Weights of a small transformer language model: 7816 steps.
MLP neurons of a small language model. Each row is named by its layer, matrix (gate and up: input weights; down: output weights) and neuron, and shows model dimensions 32-159. Each number is 200 + 20 x the weight over its row's rms, rounded and kept within 0 to 999. A neuron's up and down rows have the sign that makes its largest values positive.
After each neuron's rows, "fires in" lists the words (lower case) most often at its 100 highest values on Wikipedia text that the model never trained on.

L8.gate218,160,186,213,202,218,221,211,193,180,199,196,194,222,203,205,210,211,179,208,221,181,175,199,160,179,223,155,188,206,168,174,232,225,216,163,205,173,212,211,198,214,188,220,221,195,203,207,204,172,189,194,198,220,174,191,180,160,183,161,207,167,191,198,184,181,193,205,183,201,174,214,178,204,219,174,177,188,172,214,211,187,201,199,184,209,156,210,204,220,192,219,201,187,218,220,230,217,192,194,222,194,213,207,213,233,190,193,225,202,220,219,212,188,195,223,210,191,189,173,167,208,200,185,247,177,193,223,186
L8.up218,185,211,197,190,219,195,157,195,187,219,191,199,196,212,186,180,193,193,163,185,192,183,221,195,206,257,198,182,200,194,172,168,197,221,182,219,177,196,195,173,194,196,216,220,231,229,169,180,218,222,199,168,219,215,202,190,217,214,190,202,197,156,171,200,188,222,216,209,203,212,222,199,170,191,224,215,172,189,203,219,199,213,176,201,217,213,165,221,191,229,209,192,234,190,204,183,173,164,184,198,206,172,210,212,202,198,214,212,211,210,193,200,206,206,184,169,223,177,178,179,217,168,165,212,212,163,191,211
L8.down218,212,166,211,237,178,158,231,202,214,192,207,229,223,234,166,207,221,197,170,174,201,208,203,219,212,213,194,224,143,147,188,162,214,215,170,197,206,214,233,208,226,181,199,223,206,206,203,186,228,188,208,181,172,178,193,229,189,201,191,202,242,184,200,209,193,175,183,185,198,209,187,198,182,191,213,185,197,184,249,177,172,188,173,197,233,187,222,215,233,195,183,210,191,200,215,200,235,196,204,195,195,207,203,231,200,218,174,212,191,201,175,194,218,213,199,143,171,243,185,207,176,178,212,186,186,194,199,215
fires in: "university", "school", "club", "college", "station", "cup"

L7.gate438,214,188,198,192,210,205,200,175,214,170,209,215,188,208,195,245,228,204,207,196,207,235,153,209,207,170,197,230,213,222,215,220,172,223,208,180,211,188,213,183,181,239,202,212,190,177,210,222,213,212,188,208,175,243,222,258,222,217,237,177,182,178,209,202,211,185,207,194,199,179,183,200,197,170,202,205,219,191,159,243,213,227,210,189,196,206,201,207,205,202,229,191,220,202,176,212,214,183,178,193,188,217,192,188,196,189,209,173,195,265,176,206,204,211,220,173,187,224,204,168,158,219,196,200,213,201,224,176
L7.up438,216,181,163,203,196,201,170,204,191,239,157,219,211,191,179,215,200,179,183,217,225,196,174,194,184,178,210,198,225,189,203,178,184,223,229,194,195,189,201,195,218,170,226,187,184,245,191,172,208,198,224,195,190,209,220,187,230,202,212,206,192,194,216,201,180,210,200,179,225,235,237,196,184,222,215,204,226,163,195,223,209,171,168,205,202,217,203,219,175,186,197,185,205,177,229,205,194,151,207,214,221,188,199,176,179,201,220,214,222,159,194,202,189,178,260,186,190,230,212,223,213,199,199,155,208,164,190,193
L7.down438,200,231,189,191,197,227,179,179,175,224,191,213,214,215,182,196,204,209,205,222,185,207,181,212,200,188,163,219,232,239,207,203,190,213,241,186,212,182,184,207,202,176,205,201,221,228,190,157,210,177,211,215,190,197,209,161,172,155,204,229,169,204,196,240,210,182,185,211,195,199,169,199,204,194,190,183,172,221,215,204,212,209,189,197,188,178,211,218,171,192,213,195,236,184,184,192,220,192,217,239,209,187,187,188,189,206,220,171,236,229,200,204,209,185,230,199,194,202,191,180,188,238,199,177,187,202,207,188
fires in: "two", "three", "four", "same"

L7.gate504,225,196,192,229,218,178,193,222,214,211,209,211,202,208,179,186,181,197,171,196,196,199,223,212,179,197,201,233,223,231,193,197,151,209,197,196,181,187,186,236,187,222,211,221,219,257,192,200,245,184,233,167,195,211,195,226,236,174,184,210,184,225,177,227,198,161,197,192,172,203,210,172,210,204,224,225,222,193,228,187,196,186,147,198,173,223,198,202,210,189,208,222,194,202,228,215,260,238,217,209,210,168,188,183,217,207,173,198,213,192,194,189,199,216,233,183,212,181,183,222,203,159,227,180,191,185,210,224
L7.up504,238,216,183,224,174,173,163,210,213,214,197,213,195,186,210,176,170,213,193,206,179,220,208,185,213,189,178,216,204,229,192,193,177,218,243,216,184,192,193,230,211,204,204,189,211,232,217,193,240,173,222,157,206,213,182,214,229,188,203,209,185,204,172,218,211,177,233,190,193,187,226,179,248,221,180,198,222,182,221,167,191,201,154,198,176,216,204,189,183,198,186,211,215,218,220,186,240,231,204,216,222,173,180,208,201,193,172,228,210,201,213,193,224,211,219,166,237,164,178,211,215,196,217,179,223,206,213,191
L7.down504,197,190,184,219,195,186,174,240,191,196,190,218,210,179,189,182,181,188,206,191,182,208,205,213,207,199,174,244,83,193,195,195,172,192,212,182,188,190,176,215,212,207,210,199,202,222,200,203,228,182,201,166,178,198,170,242,212,199,203,189,167,185,178,183,186,208,199,176,178,200,228,191,246,186,206,190,177,202,231,189,173,212,163,190,217,193,213,155,170,186,175,204,209,220,205,195,218,218,180,197,203,185,172,219,226,177,192,238,192,184,214,218,230,204,214,173,231,187,173,214,229,175,233,172,208,199,167,185
fires in: "american", "germany", "french", "royal", "german", "british"

L10.gate166,198,177,188,203,199,212,182,188,186,226,194,204,196,192,198,209,200,210,174,217,193,202,191,216,207,190,200,212,192,202,220,168,212,183,204,163,217,166,225,226,206,187,203,242,169,202,177,206,195,172,200,210,216,202,225,176,229,175,184,208,168,240,208,220,212,164,182,188,151,178,195,185,197,193,242,181,215,153,188,231,191,195,173,175,184,178,209,174,220,189,200,226,227,159,228,227,184,186,202,199,191,190,236,221,183,195,218,164,173,231,231,178,164,202,194,209,192,209,207,182,187,190,241,205,201,186,198,221
L10.up166,190,213,205,206,185,173,183,175,211,185,206,197,210,210,163,196,200,196,210,180,195,174,187,172,232,213,161,174,194,218,190,213,201,193,176,193,201,220,160,200,197,184,186,228,168,185,168,222,174,178,191,198,225,200,203,211,235,182,199,216,177,216,227,206,217,194,210,167,171,195,221,167,235,202,210,194,180,184,166,173,181,165,207,191,192,171,189,180,187,188,191,234,226,172,216,229,226,175,196,185,190,168,219,203,230,199,207,192,219,187,222,227,196,225,208,213,213,227,169,181,194,163,249,184,210,198,249,210
L10.down166,206,187,191,214,191,172,203,214,199,210,231,220,220,236,216,196,224,157,224,208,191,172,160,194,208,205,177,193,264,203,216,200,239,166,196,178,183,236,181,198,210,164,192,205,197,210,210,216,175,203,189,226,247,213,167,181,187,181,219,166,185,192,180,178,218,163,203,182,209,180,200,228,166,178,207,217,250,159,194,216,165,190,214,181,198,176,217,176,208,179,219,187,211,223,208,180,210,222,192,239,224,198,195,199,195,177,219,211,228,205,220,212,213,200,188,201,199,208,192,216,209,205,207,205,199,220,208,214
fires in: "all", "well", "followed", "follows", "part"

L7.gate120,192,198,201,220,178,231,191,198,207,202,193,208,196,200,209,164,177,192,204,202,205,176,207,194,223,216,178,201,202,206,224,187,162,218,214,196,222,191,224,184,192,218,198,192,240,189,160,204,262,209,219,170,205,192,215,223,220,208,229,208,189,208,170,188,192,195,157,197,151,204,184,205,219,204,222,227,216,210,190,219,237,224,198,217,206,152,216,200,202,209,210,191,221,191,203,156,195,187,210,178,217,179,213,194,244,234,192,172,219,189,239,200,192,183,227,191,161,171,194,201,192,166,206,201,175,199,196,206
L7.up120,177,173,216,212,200,227,196,230,229,190,210,182,176,201,221,198,157,206,181,201,218,178,209,209,217,212,181,217,197,192,255,205,177,183,232,196,207,189,175,191,189,213,196,185,219,203,191,201,257,200,210,182,210,170,216,204,190,202,202,190,210,195,175,209,190,168,179,203,184,193,217,180,211,185,202,247,196,201,196,206,228,224,196,210,193,155,199,197,191,204,230,211,166,200,216,196,230,191,203,193,190,165,212,165,216,235,175,188,196,233,238,230,207,170,205,166,202,179,196,190,202,160,208,200,185,180,218,209
L7.down120,209,216,193,225,195,202,193,189,205,194,191,186,193,212,224,180,178,190,191,216,181,183,201,177,218,183,192,256,103,192,239,179,188,212,190,194,209,225,194,180,192,196,176,226,187,171,196,186,230,192,214,147,167,195,195,238,179,195,186,218,216,197,193,199,178,178,193,209,193,209,186,228,192,187,206,241,192,204,212,222,221,232,191,187,191,162,214,187,191,190,209,199,169,187,200,182,195,176,194,167,198,164,197,185,217,191,212,182,196,189,190,236,187,189,203,193,191,181,216,226,203,214,204,197,200,196,220,183
fires in: "germany", "french", "music", "german", "english", "iran"

L10.gate425,190,196,206,196,163,178,190,192,212,204,207,225,205,187,172,194,216,205,184,207,237,186,231,200,186,218,159,190,201,180,234,164,167,202,216,199,187,214,206,225,204,222,213,167,209,218,190,192,221,225,209,202,206,186,212,185,231,211,185,222,198,163,171,215,172,168,230,171,211,236,194,207,210,187,208,194,218,165,202,200,186,188,130,201,217,215,195,194,186,236,213,198,199,202,177,206,260,203,205,199,190,234,213,235,199,212,200,202,192,226,168,225,244,187,175,218,235,186,179,210,166,170,187,165,209,203,201,191
L10.up425,201,167,163,201,194,229,201,210,228,193,228,227,212,173,195,218,182,180,193,225,214,180,212,209,198,191,207,176,205,221,197,195,154,236,205,177,173,212,178,184,227,204,183,203,193,232,176,233,223,166,207,173,197,189,228,194,223,192,180,220,198,186,170,188,205,199,198,226,201,179,208,214,213,191,174,237,217,223,206,211,185,195,188,199,167,213,181,191,198,214,155,205,202,221,170,162,216,195,207,226,201,184,164,184,209,213,190,189,209,178,216,236,222,197,206,198,182,215,181,197,210,187,184,182,214,215,162,211
L10.down425,205,198,218,201,200,216,200,249,176,187,222,213,256,188,211,201,199,168,213,196,172,183,217,192,201,186,209,234,119,233,163,198,204,207,203,183,234,198,202,187,212,233,195,219,212,199,189,211,219,173,224,177,204,199,207,225,210,208,177,230,177,154,188,175,193,207,205,235,195,198,220,221,223,179,188,184,191,191,205,200,151,222,185,179,191,187,220,177,146,210,184,196,196,208,188,175,186,198,197,197,157,180,181,225,225,187,203,192,197,195,186,218,220,182,244,168,192,159,189,212,215,223,209,171,201,193,198,170
fires in: "american", "germany", "french", "english", "german"

L5.gate358,200,213,185,194,194,209,204,206,196,213,220,225,216,164,192,197,161,217,218,208,201,220,211,200,197,183,181,210,209,194,191,163,172,254,223,222,219,227,160,220,180,220,200,183,192,212,191,202,201,209,205,180,177,199,206,233,199,186,215,176,204,193,179,205,197,221,208,182,204,199,212,193,236,186,222,194,197,154,198,200,190,164,180,234,192,177,206,201,188,221,178,197,188,212,231,217,247,215,197,184,228,201,209,173,213,192,198,193,206,220,203,191,203,168,223,193,200,174,181,207,194,215,210,188,222,195,205,197
L5.up358,223,159,201,200,194,210,236,156,225,175,211,218,219,241,200,184,155,206,210,246,203,200,189,203,245,178,219,196,195,219,208,218,197,155,209,190,210,176,162,214,213,212,190,172,237,244,212,194,221,196,239,188,208,207,212,202,217,205,203,226,165,218,196,196,200,185,197,188,194,184,172,181,236,185,200,196,189,203,229,174,219,209,185,191,175,185,209,164,184,216,184,221,227,221,196,221,228,198,244,235,182,191,205,191,211,177,174,204,185,224,216,204,207,178,225,172,195,186,145,220,217,196,238,218,163,198,217,206
L5.down358,202,201,185,175,203,216,232,254,191,203,207,220,209,188,207,183,183,185,189,202,221,191,207,204,233,201,189,243,160,193,222,181,182,217,216,174,222,225,152,200,207,215,192,208,174,215,223,214,238,222,204,172,185,192,172,236,203,194,196,188,208,198,196,205,203,194,227,188,201,189,187,198,204,178,203,218,179,168,205,192,199,203,162,194,199,190,200,162,173,197,189,206,186,215,213,205,223,239,207,178,204,180,208,175,223,170,213,229,225,182,223,194,194,204,224,177,212,193,176,235,190,201,223,162,212,201,177,157
fires in: "germany", "english", "international", "german", "french"

L7.gate496,169,205,196,195,196,210,158,209,174,183,204,192,211,203,198,180,202,207,202,202,166,176,209,187,195,208,194,217,185,162,199,191,233,215,212,201,167,227,243,186,197,239,215,219,211,216,203,181,202,191,212,170,223,206,192,212,179,171,203,210,211,182,182,184,180,208,223,158,231,181,206,209,194,205,177,215,176,178,195,185,218,231,210,149,217,207,181,193,211,222,208,190,168,218,223,207,217,170,180,201,192,205,178,181,187,222,186,200,187,205,199,207,217,209,226,192,168,198,181,207,200,187,184,216,185,211,169,215
L7.up496,186,201,192,198,216,232,203,192,189,165,168,188,219,185,198,174,199,220,197,231,207,166,212,201,202,224,176,194,217,185,180,194,228,205,178,201,193,207,207,216,192,206,212,207,224,218,222,183,230,225,250,193,196,203,208,174,197,189,198,230,186,204,191,187,207,206,203,187,193,191,159,209,222,172,203,241,202,178,182,201,209,208,189,155,202,213,181,202,197,207,206,200,209,218,232,199,192,161,216,187,177,170,183,186,220,202,197,191,172,201,201,217,207,219,183,194,170,229,163,210,191,177,198,235,191,196,193,217
L7.down496,219,182,225,201,186,177,175,284,186,221,221,194,187,235,199,185,241,192,184,205,168,183,197,187,214,190,190,210,74,197,204,200,177,196,196,221,198,198,235,177,192,200,204,240,191,187,181,198,182,165,170,199,209,203,207,208,205,220,200,209,197,204,202,209,170,184,230,205,146,214,194,191,183,182,225,167,172,227,238,194,218,211,243,228,211,192,213,188,174,185,200,201,194,189,194,202,187,200,208,212,204,196,187,216,204,225,159,193,191,198,184,192,200,180,221,188,178,211,168,179,192,219,196,183,215,226,192,203
fires in: "school", "building", "club", "coach", "buildings", "schools"